Weights of a small GPT-style language model, trained from scratch on English Wikipedia.
Size: 8 layers, width 512, 8 heads of 64, MLP 1024 SwiGLU, 37.7M parameters.
Training: a variant of Muon for these matrices, 302M tokens, 4755 steps.
MLP neurons of a small language model. Each row is named by its layer, matrix (gate and up: input weights) and neuron, and shows model dimensions 32-95. Each number is 128 + 32 x the weight over its row's rms, rounded and kept within 0 to 255. A neuron's up and down rows have the sign that makes its largest values positive.
After each neuron's rows, "fires on" lists the tokens most often at its 100 highest values on Wikipedia text that the model never trained on. A number after a token or word is its count.

L2.gate106 [103 181 167 132 149 116 123 146 131 131 141 117  97 169  90 118  95  74 126  87 157 137 129 123  95 133  89 122 118 137 141 118 175 109 144 189 163 149 110 135  94  40  93 122 105 162 178 117 146 136  75 118 152  96 152 121 130  97 112 128 108  60 130 153]
L2.up106 [149 167  48 143  72 161 128 132 112 101  98 117 119  97  82  80 161 157 201 137 203 126  69 147 127 120 137 101 136 174 133 123 126 170 124  75 171 134 132 152 147 117  60  92 112 136 195 196  98 126 118 132 158 150 116 138 122  95 106 158 147 130 132  82]
fires on: "non" 20, "-" 15, "anti" 8, "multi" 8, "Non" 7, "Com" 6

L2.gate616 [100 162 118 162 121 149 176  90 145 153 134 175 127  83 130  83 117 129 119 152  56 111 138 125  61 142  64  71  77 114 147 156 109  77 106 168 105  95 129 124 102 155 133 134 113 117 152  78 107 121 165 136 105 151 166 120 158 123 123  63 148 119 109 117]
L2.up616 [ 92 128 167 152  98 107 149  27  89 150 124 163 107 163 115 125 122 174  76 141 133 116 165 115 147 158  70  93 121 105 159 158  84 140 113 143 156 148 184 136 161 100 180 131  98 143 122 111 117 188 245 124  85 148 128 123 146  86 147 174  77 128 156  87]
fires on: ". " 68, "| " 26, "is " 4

L2.gate1014 [108 148 170 155 118 102  70 137 108  84 139 216 162 134 152 168 125 100  71 134 161 129 143 139  95 120  99 126  83 120 153 114 133 119 119 103 142 125 107  76 102 127 151 176 121 219 188 112 123  77 139 151 103 117 155 145 129 104 151 118 137 137 102 129]
L2.up1014 [ 91 186 176 160  97 127 123 117 141 138 111 137 180 112 164 141 113 118 110 176 147 146 132  79 125 102 145 137  94  98 143 120 114 123 161 123 118 161 130 130 132  89 145 181 110 132 168 127  61 179 124 116  89 171 115 173 130 120  60 124 103 105  94 117]
fires on: ", " 28, "of " 19, "from " 15, "(" 4

L2.gate754 [166 155 183 180 126 112 147 148 120 135 166 162 117 141  89  57 125  97 154 108  93 153 178  61 149  67 163 157 135 130 162  91 163 157 149  96 127  94 136 156 108 167  84 134  92 103  86 131 212 136 115 127 106  90  80 124 155 147 105 118 148  92 101 123]
L2.up754 [164 135 104 110  96 157  86 109 110 125 171 162 125 150 125  44 141 102 132 125  98  48 145 157 142  81 150 155 118  54  90 116 147 109 163 137 125 132 159 153  83 143 126 176 123 170 180  97 131  94 157 156 117 132  74 100 177 107  79  91  78  96 151 131]
fires on: "South " 25, "n" 21, "N" 8, "| " 7, "-" 7, "NW" 5

L2.gate740 [147 134 141 144 162  72 174  71  91 158 135 105 142 152 142 116 154 183  78 112 112 113 138 125 157 154 140 104 141 114 151 126 137 179 109 128 141 120 111 128 144 138 145 138 182 109 126 127  65  82 115 133 178  89  84  88 148 177 133 164 115 121 127 153]
L2.up740 [137  99 199 133 124  80 137 109  98 151 121  92 107 141 133 124 126 162 145  71 134 134 142 114 115 121 107 122 122  73 129 167 144 133 160 135  99 134 100 123 105  81 144 153 106 105  76 122  94 132 107 163 174  55 154 111 125 137 201 117 191  73 150  80]
fires on: "===" 87, "- " 5, "=== " 5

L2.gate536 [122 122 119  62 228 153 161 134  91 118  99  79  98 115  89 109 165 107 169 221 145 162 118 128 152 124 147  79 117 152 136 171 140 177 182 146 141 121 103 174 129  92 119 130  64 163 110 128 148 161 179 145 102  90 122 171 119 139 143  92 181 102 139 171]
L2.up536 [100 128 117 160 144  78 107 126 163  80 147 131  96 136 111 136  58 138 171  91 165 111 118 171 119 126 130 143 129 116 168 120 165  95 115 179 137  81 167 118 119 140 123 115 137 197  75 111 132 158 130 114 118  88 143 206 156 136 120 108 140 128 102  98]
fires on: "di" 30, "al" 26, "har" 9, "Di" 5, "char" 5, "bre" 5

L2.gate341 [ 84 172 151 109 140 106 119 151 157 193 162 129  60  73 114  84 142 115 122 145 126  95 116  82 146  91  69  74 127 147 118 136 143  56 131 110 166 144  70 162  70 146  45 124 147 190 162  92 199 126 162 156 176  98 119 113 105 108 116 139 135 169 178 143]
L2.up341 [103 164 135 125 183 160 151 172 136 175 129 114 124 128 105 138 191 143 157  79 153 174  68 105 107  89 124 136 112 204 144 119 133  65 111  85 175 196 125 136 119 168  68 100 113  99 154  93  98 107  90 115 145 144 129 135 153 110 124 142 119  81 158 140]
fires on: "La " 20, "p" 13, "la " 11, "der " 5, "l" 4, "van " 4

L2.gate308 [ 83 121 140 113 128 108  66 142 112 130  95  69 148 160 107 105 143 115 100 138 170 122 174 130 126  95 104  91 177 107 184 158 149 144 135 130 117 154  68 193 101 116 114 144 119 125 181 102  96 110 114 146 123 132 175 141  37 130 131 130  86 164 130  88]
L2.up308 [144 125 186  90 131  67  95 118 116 109 181 133 131 161 116 112 101 148  82 159 113 152 144 137 132  97 102 134 161 110 155 176 122  90 167 154  98 172 114 107 169 146 178 156 173 106 138 100 113 124 117  80  93 110  98 156 131 116 142 155 106  89 174 110]
fires on: ": " 18, "to " 15, "-" 12, "also " 10, "the " 9, "they " 8

L2.gate371 [140 139 134 142 147 126  92 117 141 161 101 130  91 178  78  79 130 153 143 167 149 156 147 105 118 186 118 117 111  73 105 185 135 162 122 113 118 155 158 114 110 142 118 109  74 142 147 181  84 166 128 123 128  68 103 148 136 132 141 173 152 142 126 126]
L2.up371 [109 133 183 184 109 124 107 114  99 120 134 111 101 125  91 118 170 120  97 143 149 154 174  99 106 138  68 116 155 132 114 151 104 137 174 134  99 126 159 141 129 115 102 148 119 125 129 157 159 142 148 112 124 111 106 210 160 162  84 135 102 140 127 138]
fires on: "al" 67, "il" 4

L2.gate170 [137 124 111 129 123 103  78 135 101  83 111 143 123 136 168 116 154 160 161  94 114 133  99 157 145 137 122 114 187 158 142 153  97 110 158 143 204  52 151 153  99 131 133 158  90  77 147 112 154 117 136 134 159 138 184 112 157  86 214 111  97 209 177 133]
L2.up170 [114 153 168 160 141  79 100 128 128  92 130 188 179 151 137  99  89 194 156 153 105 141 141 175 121 111 136 162 176  96 143 150  82  92 122 162 153 113  97 187  94 134  90  95 124 113 126 134 128  94 157 194 119  97 114 110 172  96 180 186  59  85 138 140]
fires on: "(" 36, "| " 23, ")" 17, ") " 5

L2.gate28 [107 123 130 101 127  78 181 132  97 171 139 100 133 116 107 114 158  77  98 162 126 167 141 180 123 107  85 151 158 122 166 153 156  94 118 151 110  81 104  97  93  75 107 114 144 201  68 151 159 151 209 149  97 139 126 143  44  90 103 155 101  65 128 104]
L2.up28 [122 135 119 132 135 152 131  76 105  99 195 105 157 180 113  98 124 152 148 179 114 155 102 172 106 147 140 137 138 134  57 123 130  74 182 157 138 135 124 100 116 129  90 142 122 156 149 122 168 101 176  89 114 126 114 106 103 107 141 127 152 121 191 120]
fires on: "$" 58, ": " 11, "£" 9

L2.gate255 [139 122 177 150 157 129  68 140 122 125 128 177 133 122 123 136 114 150 147 121  69 130 122 140 134  66 133 160 208 192 136 151  87  79 105  68  88 172  93 149 141 121 112 164  85 155 120 184  89 172 103 159  85 137 107 134 139 134 172 119 154 126 153 151]
L2.up255 [189  49 196 150  66 113 103 115 131 109 122  48 110 133  44 144  90 105  80  92  61 106 100 139 121 118  90  27 172 110 140 136 176 127 157 139 111 109 111 146 142 101 141 148 139 136 139  79 140 111  77 170  95 131 125  78 190  88 181  95 164  67 193 148]
fires on: "of " 20, "\n\n" 20, "This " 17, "The " 6, "or " 6

L2.gate231 [ 79 107  97 123  60 106 134 111 136  99 142  71  90 162  90 125 151 118 132 128  74  86 131 148 101 127 153  88  76 141 139 123 113 185  85  84 116 165 147  70 139 122 142 174  46  98  97  91 141 118  97  86 147 143 149 135  69 136 162 117 111 145 125 102]
L2.up231 [110 158  54 164 147  93 123  83  82  78 127  71 135 149 107 159 129 117 127 105 109 122 138 161 141  98  98 124 107 182 110 129 114 162 142 116 143 138 112 100 161  84 122 153 100 100 125 101 141 107 118 156 152 166 168  82  79 132 143 137 132  97  78  95]
fires on: "and " 47, "major " 14, "also " 7, "as " 7, "====" 5, "including " 5

L2.gate145 [161  97 119  88 203 221 133 109 134 127  78 123 155 154 100 142 158 137 125 139 130 112 147 139  87 173 130 111 124  90 120 153 145 134  85  95  96 122 162 108 163 122 108  68 177  99 142  75 130 144  99 125 145 121 159 109 117 125  69  46 193 107 138 164]
L2.up145 [150 121 104  97 132 196 131 155 171  77 112 142 148 163 130 123 104 128 136  83 130 134  84  79 143 159 154 112  54 146 134 146 151 132 139 103 172 147 168 186 158 107 173 156 116  83 107 142 152 132 105 131 131 171 131  74 175 143 232 101 147 154 148 138]
fires on: "3 " 17, "5 " 13, "7 " 9, "2" 8, "\"" 7, "7" 7

L2.gate344 [100 110 116  85 100 100 107 117  91 109 131 166 123  76 107 175 150  75  66 121 188 120 159 141 119 108 141  89 160 176 178 152 163 168 106  64  72  80 131 174 120 162 116 165 137 127  94 103  85  77  94 195 161 116 212 109 182 145  44 185 155 145 117 127]
L2.up344 [120 197 124 153 124 154 181 128  66 190  84 150 203  95 171 138 117  42 173 122 132 116 171 145 137  95 158 136 135  56 119 113 129  83  54  79  48 138 152 161 149 165 144 131 165 125  90 181 144 141 119 157 122 104 127  53  80 126  88  83  97 112 132 115]
fires on: "as " 27, "since " 14, "of " 12, "\n\n" 9, "194" 8, "195" 5

L2.gate545 [113 103 127 136  85  86  94 116  88 158 115  91 174 137 108 118 128 167 130 150 173 144 105 135 105 117 139 185 167 171  98 149 190 109 119 153 156 148 146 126  98 121 178 110 120 131 104 138 143 177 167 145 159  57 137  98 106  77 106 142 147 140 110 107]
L2.up545 [120 187  80 143 138 100 133  64 129 125 163 104 154 134 128 105 134 130 128 105 123  98 107 175 180 139 111 185 136 131 161 115 177 116 185 155 162  98 147 160 101 134 123 145 140 126 128 130 116 155 170 117  95  75  83  94 121  96 155 127 161 115  75  98]
fires on: "3 " 44, "3" 21, "7 " 8, ", " 8, "4 " 6

L2.gate964 [114 106 135 210 122 110  83 124 122 141 120 156 151 146 127 179 114 131 144 128 171 138 162 127  91 155 166 135 136 185  93 139 136  78 160 164 115 145 148  66  99 143 132 160 123 153 101 146  78 117 118 110 143 117 126 130 143 151 137 183 116 127 118 121]
L2.up964 [ 85 114 172 117 112 103 173 120 138 167  86  86 139 120 165 153 121 134 152 125 143 134 134 128 131 125 133  71 167 179 128  82  97 108  98 122 176 169 121 120 106 143 137 163 149 134 123 155  80 137 119 149 125 139 150  51 187 103 188 190 105 119 157  86]
fires on: "ul" 43, "ang" 7, "um" 7, "ag" 7, "an" 4

L2.gate88 [121 146 154 171 140  52 122 109 129 135 121 127 112 126 188 121 152 103  72 148 176  95 145 141 138 119 127 101 160 133  81  99  60 183 145 142 120 111 156 162 158 112 193 141 116 138 159 155  74  84 124  92  47 122 108 157 152 165 139 104 151 168 107 103]
L2.up88 [168 161 104 174  86 133 108 148  83 165  99 134 165 156 154  87 122 130 110 150 133 113 120 145  50  92 146 156 166 131 133 123  77 125 106 103  66 110 149 127 111 141 128 113 130 103 108  84 175 123  32 118 118 160 115 109 137 123 107 125 113  41 197 119]
fires on: "under " 28, "family " 14, "after " 6, ", " 6, "following " 5

L2.gate590 [ 67 141 115 132 104 155 189  55 112 153 122 106 184 103  62 160  65 170 148 174  72 189 122 170 172  92 105 153 119 111 135 148 107 173 129  65 122 150 158  77  94 156 112 132  61  98 121 156 103 141 157 163 106 118 117 103 138  87 118 117 148 133  99  77]
L2.up590 [ 51 155 145 100  83 136 163  90 129 171  99 110 113 157 100 168 160 148 104 149 132 117 138 117 159 120  94 190 156  57 102 141 115  87 164 122  86 122 117 163 161 156 126 124 158 169 105 155 162 135 121 114  93 155 165  98 144 151 157 100 123 107 153 114]
fires on: "el" 17, "ag" 13, "a" 8, "es" 7, "en" 7, "é" 7

L2.gate391 [125 117 159  48 102  96 140 130 186 105 132 103  99 171 123 132 112  17  95 175  93  94 116 151 185 160  57 127 129 137 125  83 115 173 179 121 134 145 127 113 101 108 131  89  75 128 134 127 169  89 156 166 149  99 152 155 137 138 169 101 176 161  90 140]
L2.up391 [ 85 110 136 105 112 161 105 158  94 138  93 157 123 113 111 131 111  91 124 130 146 159 122 146 151 122  96 126 100 113 124 116 100 123 113 123  61 126 152  92 110 119  73 120 127 128 160 154  96 114 130 177 167  89 109  97 134 151 166  95 106 161 100 103]
fires on: "up" 22, "Up " 8, "(#" 7, "US " 6, "Billboard " 6, "Box " 5

L2.gate785 [145 129 101 122 116 102  59 139 161 131 165 123  91  83  90 109 124 102 150 139 112 111 161 116 112 115  81 114 109 150 186 160  93 116 124 149 140 149 123 123 152  93 124  78 115 146 167 142 130  29 150 187 124  94  90 153 109 107 155 100 194 125 142 101]
L2.up785 [142  93  68  92 133 101 105 105 119 141 129 139 131 151  45 153 101 155  18 156  81 111 127 133 105 152 152  84 129  70 102 162 132 132 141 113 142 172 124 152 121  66 113 137 132 115 101 166  90 160 137 128 137 155 118 106  92 108 106 143 166 135 152  95]
fires on: "\n" 23, ", " 21, "\n\n" 8, ". " 8, "to " 7

L2.gate149 [134  95 137 189  85 169 131 137 130  92 145  84 102 106 125 153 102 158 114 141 142  78  75 127 160 150 125  33 139  95  84 121  94 113 112  58 119 165 103 152 160 143 165 115  91  88 140 110 151 154 114 170  94 150  74 136  94 160 171 136 104  51 141 120]
L2.up149 [126  84 118 175 129 144  84 180 128  90 149  90 163 119  76 129 157 120 154  85 153  94 131 187 134 151 113  79  89 127 115 155 149 128 129 139  86 107 117 160 119 139 152 113 128 112 109 145 109 166 170 125 101 118 140 140  67 109 199 128 108  92 118  90]
fires on: "|" 20, ". " 11, "International " 11, "$" 7, "President " 5, "\"" 5

L2.gate32 [168 110 126 126 123 173 167 174  82 120 107 198 152 120 129  72 130 124 112 100 165  98  86  74 176 109 109 100 152 159 159 131  94 127 116 185 123 180  75 104 172 184 100 129 142 129 114 123 120 147 142 190  91 162 101 171 151 194 144 115 148 160 147 157]
L2.up32 [114 175 131 129  75  92 145  94 148 149 139 144 106 149 157  90 109 112 133 169 100 118 151 120 118 172 171 168 122  85 138 139 137 112  92 140 157 159 128 135 110 141 182  78 129 126  88 157 111 100 140 128 108 125 155 187 141 198 157 130 133 118 170 163]
fires on: "l" 99

L2.gate51 [139 126 152 164  78  87 130 134 172 137 141 184 121 131 163 142 149 153 173 159 147 166 183  99 126  81 139 133  92 206 105 122 172 126 183 112  55 114 152 157 174 177 145 140 229 133 136 167 161 129 135 134 115 124 115 153 116 129 133 122 109 189 132 150]
L2.up51 [105 104 105 119  93  73 114 138 136 169 155 148 110 172 156 117 135 152 138 171 151 120 163 131 159  97 136 103 134 159  60  74 109 122 159 116  80 142 127 170 143 125 185 162 187 112 138 115 132 122 157 147  77 135  98 151 121 137 133 145 155 165 182 128]
fires on: "." 99

L2.gate33 [141 122 122 121 184 167 158 167 144 106 121 130  68 123  70 115 107 117  98 181  89 144 156 119 128 145 100 130 147 126 162 114 161 149 144 147  46 108 163  95 143  70 116  51  72  85 140  55 109  95 178  98 109  79 142 147 131 153 112 117 105 146 210 121]
L2.up33 [109 150 121 122  81 112  99 140 128 117 141 119 148 166 116 131 147 131 118 158 155 110 129 146 174  83 115 137 144 124 129  97 147 102 181 135  83 119  71  31 153 113 173  82 100  77 157  32 186 132 136 131  68 111 114 158 145 187 173  41 131 150 123 113]
fires on: "j" 28, "until " 10, "–" 10, "was " 4

L2.gate1020 [ 86  77 112 117  75 115 238 100 136 136 168 152 130 109 111 132  88 106 155 106 150  58 144  61 175 133 133  96 127  95 116 191 119 154 145 145 120 121  89  50 108 118 174  83 167 119 105 137  81 156 113  84 138  40 137 160  99 141 138 135 121 121 136 152]
L2.up1020 [142 170 188 161  75 155  78  50 124  71 162 158 164 135 154  93  97 126  89 128  87  78 149  86 150 108 165 111 183 147  93 144 116 138 164 145 139 115 158 183 145 175 158 118 169 101 138 139 181 141 149 171  11 137 114 157 150 126 151 202 144 150 127 147]
fires on: "or" 21, "il" 16, "yl" 13, "ear" 9, "4" 4

L2.gate664 [131 130  80 130  90 108 135  62 143 112 117 114  82 161 130 130 153 152 165 101 122  89 119 244 188 200 105 130 153 125 175 175 161 157 129 134 153 191 135 127 161  65 141 106 150 126 142 146 136 108  84 125 126 147 180 108  99 136 137 149 108 127 122 132]
L2.up664 [150 134  75 122 154 128 126  65 180 108 144 101  87 193  73 160 132 170 130 187 104 124 149 120 100 152 122 111 150 136 140 134 129 120 153 209 184 129 124 170 124 129 137 135 156 111 169 169 178  78 136  59 145  85 250 142 138 132 173 142  90 105 145 154]
fires on: "ay" 22, "Or" 19, "it" 9, "Ay" 5, "May" 5, "(" 4

L2.gate474 [143 140 156 150 122 157  94 125  83 189 142 124 144 197 147 141 116  87 145 188  88  57  91 184 128 156 161 117 107 143 154 134 150 202 143 166 135 116  81 152 166 135 139 112 157 160 129  66 137 121 126 115 150 113 158  73 134 162 107 127 176  86 141 163]
L2.up474 [115  95 131 161 131 179  97 124 163 117 129 104 125 131 170  93 128 137 108 152  84 176 149 119 166 142 133 142  76 149 103 120 174 114 122 118 118 114 122  85 150 151 139 118 148 141 155 142 111 147  54 138 143  70 106 160 121 172 132 149 163 130 191 145]
fires on: "qu" 24, "cl" 17, "." 14, "- " 7, "umb" 5, "emb" 4

L2.gate817 [ 98 118  99 113  99 136 106 103 118 135 144 105 133 153 111 195 129 147  98 148  69 132 155 153  94 114  88 129 126  72 161  92  31 141  66 145  88 177 169  77 123 104 116 139 121 120  97 105  90  79  83 121 113  87 151 158 135  83  76  97  98 142 111 151]
L2.up817 [161  74  76 118  77  97 120  55 136 139 136 197 112 133 139 181 119 142 125 141  87 136 153 154  92 108 112 152 162  96 135 127 163 146 107 171  54 128 175 108 154 165  49 120 131 135 121 158  74 125 177 113 113 149 134 162 125 120 137 108 115 166 140 129]
fires on: "| " 59, "; " 7, "42 " 4

L2.gate575 [ 80 130 144 159 112 171 116 165 135 122 156 124 104 164 125 173 137 135 142 103 104 100 137  53 154 137 131 131  90 141  53 159 173 129 127 172 152  84 133 158  97 124  67 152 123 112  97 125 160 116 118 106 106  99 111 102  67  99 162 182 113  89 173  84]
L2.up575 [ 79  97 128 149 154  91 166 181 104  95 156 199 165 168 176  84 113  84 150  58 138 192 126  65 110  97 182  97 113  96 106 152  97 116 111  40 122 151 131 170  58 160 160 105  77 107 160  55 169 163 153 103 104 155 130 154  89 150 139 143 126 123  81 132]
fires on: "fav" 17, "Col" 13, "col" 13, "mil" 7, "red" 7

L2.gate983 [144 149 146 185 110 129 146 135 108 182 155 120  86 154  75 130 183 127  97  94 153  58 103  92 132 139 130  94 137  53 104 168 141 122 184  92 109 113 182 104  82 143  60  98 113 114 131  71  96 165  62 132  68  84 151 140 123 198 119 145 179 130 137 132]
L2.up983 [ 93 186 138 143 112  97  92  72 123 165 135 162 105 121 128 172 136 200 175 126 121 120 133 178 131 177 140 117 130 186  57 141 105 130 136 114 104 134 154 126 141  86  72  59 118 108 140 128 126 202 124 103 113 106  75 108 140 164 150  88 118 185 117 147]
fires on: "Com" 17, "ag" 17, "-" 12, "com" 9, "long " 7

L2.gate53 [102  91  98 138  66 166 142 110 116 114 100 115 125 153  85 142 170  81 124  85 105 102 153 169 122 121  81  71  90 140 142  63 142 215 114 109 109 122 106 117 118 110 160 143  93 140 125 140 137 133 131 144  56  82 136 131 111 127 171 179 141 120 158 151]
L2.up53 [110  70  56 104 106 174 121 121 125  95 143 100 110 151 151 145 145 143 110 180 160 116 181 102 145 113  29 111 135 129 121 110  70 113 144 105  90 140 101 146 146  63 156 160 100  99  92  86 120 141 135 117 219  59 170 153 112 167 136  96 114 131 178 123]
fires on: "J" 64, "j" 17, "Kash" 13

L2.gate670 [105 153 139 140  81  82 172 153  74 151 137  34  75 147 108 141 143  58 157 115 132 136 150 108 144 190 106  87 101 106 139 151  83 128 138 120 150 141 145 124  87 154 111  99 121  95 139 105 203 141 108 123 146 109 138 127 128 109 167 178 134 172  97  89]
L2.up670 [ 85 103 163 105  50  94 216 104 128  71 125 160 138 159 125 125 133  78 125 138 143 133 186 134  75 126 134  87 183  96 111 153  77 159 124 107 106 160 155 131 129 161 123 128 134 120 110  46 194  93 130 169 134 146 151 112 144 192 212 170 103 131 152 124]
fires on: "===" 72, ";" 12, ");" 5

L2.gate432 [121 184 144 166  96 122  92 130 153 161 138 121 174 117  79 121 100 123 110 151  97 109 104 115 109 112 148 110 143  99 140  93 113 121  93 138 113 163 142  57  95  91 115 126 104 104 125 145 143 158 114  99 108 177 138 123 111 182 128 106 138 116  80 118]
L2.up432 [111 157 125  82  75 119  81 148  96 128 126  71 127 139  60 161 116 117 143 142 142 131 160 151 132 111 156 128 103 112 111 148  57 156  65 143 111 120 176 106 150 131 166 143 101 146 137 142  98 159 102 145 156 145  97 156 110 146 124  79 130 137 159  92]
fires on: "year" 33, "season" 21, "club" 10, "á" 6, "year " 6

L2.gate629 [129 154 130 113 184 160 141 171  70  96 144 120 145 129 183 147 127 139 143 120 159 142 185 150 115 106  97 126  95 149 141 120 147  62 130  87 125 160 152 104 141  82 162 102  53 109 131  90 152 123  88 125 156 111 118 106 132 171 123 117  87 169 178 161]
L2.up629 [152 152 126 130 186 116 150 106 137 115 103 111 217 100  87 127  72 176  90 159 162  91 120 136 111  68 122 116 150 125 102 155  80  86 115 114 145 157  91 127 160  87 189 117 157 185 137 116 119 129 139 104 109 103  81 176 184 123 156 176 103  97 128 124]
fires on: "(" 50, "| " 16, "/ " 13, "of " 8

L2.gate328 [128 203 106 183  90  83 121 155 136 142 164 159 130 119 130 127 162  87 129 128 141 145 138 121  38 139 126 119 113 178  97 172  79 142 112 137  77 154 148  81  53 113 142 159 122  86 130  68 135 138 147  63 174 126 215 138 148 103 160 189  91 122 102 160]
L2.up328 [ 97 124 119 118 125 112 185 105 102 111 106 163 126 139 130 176 127 157 142 112 121 136 114  87 113 136 117  61 135 115  80 119 116 133  34 116 128 130  72 126  50 133 153 213 131 206  77  83  82 112 150 149  94 115 141 148 134  92  58 175 172 126 103 153]
fires on: "| " 95, "; " 4

L2.gate473 [ 84 129 192 146 101 118 154 149 133 155 103 178 190 141 106 179  90 131  68  69 142 108 153 108 138 108  87 151 139 106 129 151 139 118  73 100  89 170 148 109  96  99 106 123 109 108 101 180 159 149 125 108 163 134 155 150 144 114 127 114 149 131 117 139]
L2.up473 [173 125 164 129 123 107  78 139 127 154 121  97 162  91 169 147 104 134 149 137 107 130 138  98 136 114 177 149  58 127  89 127 168  82 141 159 112 169 149 106 136 126 126 107 116 126  91 160 146 108 181 145 156 138 149 113 106 166  88 114 102 133  94 163]
fires on: "-" 24, "as " 23, "90" 5, "64" 4, "96" 4

L2.gate302 [115 125 169 154  65 111 142  78 126 138  95 160  87  86 117 133 134 175 108 128  84 159 150  97 154 145  58  49 162  82  89 146 140 103 134 143  45 173 151 171 122 111 154 151 141 139 133 174 146 186 108  93 115 135 124 196 104 125 125 138 113 141 123  76]
L2.up302 [ 82  95 135 121 178 102 172 153 156 112 113 145 106 131 114 154 137 118 117 124  96 127  94 145 119 133 103  59 156  80 162 120 109 146 127 184  92 187 162 151 111 105 148 129 114 177 156 136 147 178 136 150 166 123 154 111 175  96  84 117 158 126 128 108]
fires on: ") " 49, "Championships " 10, ", " 9, "I " 4

L2.gate957 [ 96 110 126 119 113 103 162 129 119  85  90 116  92  86 125 124 103  38 124 130  75  99 117 175 118  72 142 109 110 177  88 129 164 104 124 144 123 106 208  93  68  62  91 117 157 206 139 154 176  98 174 118  86  99 129  99  97 125 120  83 146 139 122  96]
L2.up957 [148 112 107 112  85 106 117 127 111 145 121 134 106 161 127 138 143  97  93 154  99 156  95 131 140 128 164  82 110 161 102 119 126  63 139 103 113 142 120 125 116 113  95 141 159 205 173 163 220 135 135  49  99  81 122  84 113 111  45  86 156 137 125 116]
fires on: ": " 26, "est" 7, "en" 7, "it" 6, "See " 5

L2.gate181 [ 56  91 179  80  85 101 139 132 133 123 108 181 139 157 122  55 106 134 149 120 109 140 161 115 121 144  97 127 108 145 130 121 132 149 145  99  86 124 146 155 152 161 114 165 150 113 130 136 110 131 139 136 106 167 103 103  68 130 144 137  89 103 202 102]
L2.up181 [145 123 116  64 143  99 138  87 134 141 120 103 104 112  63 134 127 142 100 111 120 135 111 187 154 105 135 101 108 152 160 157 103  59 164 135  83 153 114 142 102 162 155  95 100 150 143  93 187 133 139 131 202 175 156 157 175 143  91 150 147  67  81 116]
fires on: "Pl" 29, "pl" 24, "Pi" 7, "p" 5, "Sp" 5, "Rh" 4

L2.gate458 [101  28 121 113 124 125  93 116 109  61 142  76 128  50 126 135  73 111 178 102 145 105  49 144 152 151 111  86 113  92 158 137 116  81  99 123  95 101 134 192 167 148 131 154 122 145 180 170 117 122 131 137 169 110 152 126 110 179 122 141 227 122 149  81]
L2.up458 [108 145 108 133 158 165 113 104 156 133 103  68 210  56  62 163 127  85 136 159 153 153 129 153 152 152 124 117 158  90 164 143 157 155  99 164  75 152 100 194 159 136 141 198 160  57 158  51  94 136  87 155 118 120 136 116 121 128 159 181 136 143  89 115]
fires on: "Z" 20, "\"" 14, "X" 9, "Y" 8, "N" 8, "A" 5

L2.gate658 [ 95 152  90  98 156 126 114 130 133 119  63 156 134 145 123  98 174  96 109 107  32 113 168  95 118 131 131 141 128  76 141 132 168 170  99 130 112 186 133 145  76 118 112 157  27 111  98  93 134  94 108 107 122 157 100  66 115 168  62 172  86 113 159  95]
L2.up658 [139  71 169  78 116 154 187  87 126 163 101 228 167 160 152  95 153  95 154  70 112 181  86 142 113  90 159 114 152 134 160  92 168 135  38  73 138 142 115  82  76 162 151  93 143 168  61  92 131 153 145  80 142 132 154 177 148 116 119 151  64 122 122 137]
fires on: "| " 68, "his " 24

L2.gate319 [194  99 131 160 131 151  98 118 193 170 161 118 144  86  67 101 159 105  95 130  61 144 126  83 157 161 117 135 121 118 106 165 110 123 136 144  92 144 132 161 158 136 137 176 106 132 121 157 116 109 111  92  77  76 146 158  50 116 170 149 171 103  97 123]
L2.up319 [154 120  74 166 151 164  95 118 153 229 115 129 154 129  61 126 129 142 112 103 107 136  96 130 122 169 113 153  66 139 122 193 103 131 116 153  68 145 126 147 133 139 176 138  88 131 124 138  90 113 149  88  71 132 138 171  41 153 149 142 196  98  79 116]
fires on: "$" 62, "£" 9, "Qu" 5

L2.gate224 [122 123 171 130 143 139 114 163 151  78 141 133 143 156  78 119 113 130  59  82 139 173 140 101 102 127  80 144  50 216  90  81 164 150 111 161  77 119 106 117 116 103 175 164  35 112 227 110 142 131  94 120  83 105  54  89  90 157 143 110 136 122 108 155]
L2.up224 [125 106 176 152 149 107 146 120 150 131 118 148 149  98 110 151  84 142 201 171 137 127 138 122  96 139  94 114  95 123 135 103 139 165 166  99 112  89  78 145  75  98 170 116 163 124 180 145 101 100  97 136  90 123  79 146 139 179 114  95 110 156 128 114]
fires on: ", " 18, "song " 16, "single " 9, "as " 9, "named " 7, "of " 6

L2.gate61 [182 200 138 156  79 113 162 141 187 102 124 215 109  58 113 155  98 143 123 128 129 129 144  93 138 144 129 103  66 102  64 104 132 139 118 119 106 195  90 110 175  73  57 147  81 106  84 141 136 128 160 111 100 148 185 147  96 194 106 159 121 127  87 110]
L2.up61 [155 132 140 157  79 124 183 127 199 145  79 177 127 144  81 131 125 201 159  73 116 141 107  66 146 116 151 120 122 187  51 132 143 136 166 145  72 142 166 135 189 112 101 143 104 139 135 125  96 132 112  89  82 159 182 127  77 142 121 121 103 154  98  90]
fires on: "." 18, "ft " 10, "Website" 7, "ri" 6, "white " 6, "red " 5